From a checkpoint of a small transformer trained on Wikipedia: RMSNorm before each block, 4797 steps.
MLP neurons of a small language model. Each row is named by its layer, matrix (gate and up: input weights) and neuron, and shows model dimensions 64-159. Each number is 500 + 40 x the weight over its row's rms, rounded and kept within 0 to 999. Numbers have three digits each. A neuron's up and down rows have the sign that makes its largest values positive.
After each neuron's rows, "fires on" lists the tokens most often at its 100 highest values on Wikipedia text that the model never trained on.

L2.gate646:514512525531520468470524560456550510490443468487526473542521405468530426461464426496542519476531575481443497484455404493537489463501414566507456486506487467513541492455508500504502478511509525471526444530512497536521473481481537505507582532585493445473491426508596540519438543457473441492
L2.up646:555456521541488484517532498507484510491518405541538512555526513478479476571502489447433512466510529473457539469461534522543472445501474491529545507444476567475431485469588462563469466455589507496490473559542439439486467474521430456451466535469505506514455494441508561459548494461491446425
fires on: "===", " from", "===C", "==C", " (C", " |"

L2.gate40:568488482451561502439516548484433433477457544538517473489423498514545533484492554421522407521493547434477501509519489491466522554475542507495543471568460507576486486483467533467472470511486546475466529549535543474455467436481508539509437530505471543505500430508475479497542472461554449526
L2.up40:554525480494499514425483536562449418493484513549534492501451488512544523486463538447516423515502519408452506529513474516475455592524567525502534437552430489584472510518514547477470445521513587443551511508487560540474466457469488521497483581447500532524449409469489473482524423449501457512
fires on: " No.", " Division", " Part", " Volume", " Squadron", " Platform"

L2.gate304:555508509519536516510477506501582525478458492433489528417462565502572569530505447505494466465524513482476539490555366524434517597498483513427482472531526510520487511515509475476503486486468569478437498524485549513529493463476473535445488497450505478489570495470494543600469495552580442486
L2.up304:522508532532534464557528583508642487504548491452513475478463485414518556513459485493502528428463548572465436511465445550432445483478526537545535492556494507466434444493532477493503544542520504524462522396454461525470406487547516489524509529493551484509517578438512493505518546522512465492
fires on: "ate", "ade", "ine", "es", "ies", "ens"

L5.gate74:442510535612483509450527554442475535493533439463490475546464490556521481490471431540480516478497538545472536523449505549616514518494503479519462529556457426517437438437584596483500486562518464482446458528540499508527531539523487536494488484514516514449459531545469443436565504491417526487
L5.up74:475500516497483453524486519446452491509527396465500451483470540574525514508438455485568445520546470467463532531522535511551553494453471536475411420568484463443446518490516509457554450479460471453515595537510523566553532563476505483491471529538525560416519456488520492474511524509495512516
fires on: "\n", " de", " De", " Bre", "re"

L2.gate125:487438542537556414534508543494537462528476496509549450468399473514514541442575523458559534490513452530552452513438516529534506442509492496515530453578501491479513564494489480522384456495568501529443496500544398434493511510547504438510502520450486508477504510405464498513553550454551469514
L2.up125:494438490493496551479475522453542482497422554510492494481488542420505557405596417506536528559549493482412474508397482478571475526504484521484470494540550523460519503455457545457485390485460489416456485463471549484510497466545492477515486463541492540535467483541444517527517442473515461510
fires on: " sent", " sp", " go", " fl", " mar", " h"

L2.gate357:517428509446510507479486539525455543411501474470459461536528497427541486522489484451464397479558574517498552564580459577458575507575516491528526465550516488468515487504515447513560579536488533561447520500485516529506405457503583592492539477525492507423560493528534517527456464545443440504
L2.up357:537453559532523521503517519501484474496479518480489505440477506471546465494518465468484516426503542537498441521500521444486511475586511509377524451563455508436506456525499451505455576532510508515505501469495482558533492484499508536422474548432468528539450556509430457526559509488475461534
fires on: ":", " =", " Award,", " 1987", "ation:"

L5.gate537:506502479521520485475501552490482463626429459404535492442440501432482469482450454463546498503495557415522480484492447523475502437487478525474534469529473496503514508472472422463461457547495533508565481513462497511516479522481497446492478475541517451427569485487565490489485539490424554493
L5.up537:576546480638527456459491622528435485476462551470485571446487492537457504482483472459498458450539508482586472518504484479488478455451498526537479462495561491506451446469510529531548484525397496461516436560457537458549467490514477436447544439538532501454479558482505507511514471484536474468
fires on: " Japanese", " was", " American", " former", "),"

L2.gate141:466448513573557510471502546540573500526523474527548577498517463471517471478511437423482524513528537510493490469475492477544474486551518482527476473533459429631411613446492628523497466513580528502466481510544516513560498479410512540523494477475531535531457452447572519607455484514538502397
L2.up141:514445485436506390534532504530517534519501506505483486517465510503492500464481487540524457424507559550439422433460462510581537448514488443570502482490484500545485460455475521495507555554505510529469480505515490515460480427484525545506526566514549517521499488535462532536524558507502539535
fires on: " and", " (born", "and", "h", "it", " ="

L2.gate162:498465464536564450419522582513515435451499575497490556502438462503430491487495560493580495397510498463491468512489495526443511472507453572549555468503479462424487468554452478493517550474525578529461509486514499494490496499491501531559483553517455572415512468520460420501485525468579464482
L2.up162:507446502493470472456516510590444515491474525494494510510546467539515509432458573430479469506549519427551436480506474512557476480516544437537467471495468490454485447555526424595434515517545468555524509506490550478544504492543542554460498547503433516543497475440491471493447448536575493548
fires on: " is", " was", " =", " ag", " according"

L2.gate226:512506530471439490559533526570556455384479487454519532478519523454481534489524491466539451608550475503506547486488555452553538503548519517469527471486531571414556426496467500494480527489488514468511519451508540554467448459454495391592462520509500534451466463432452486545535513462478572497
L2.up226:468483524509398507479449466469511481427452543550530499544505469466537525453483448491526499500544428468540524470499548496513455611474440526453564537424571479491578510515522538431504493433529495507465493474499471516513618489482454525496440520480463502457440476533461500537534516498507517492
fires on: "'", " time", " “", " condition", " property", " Street"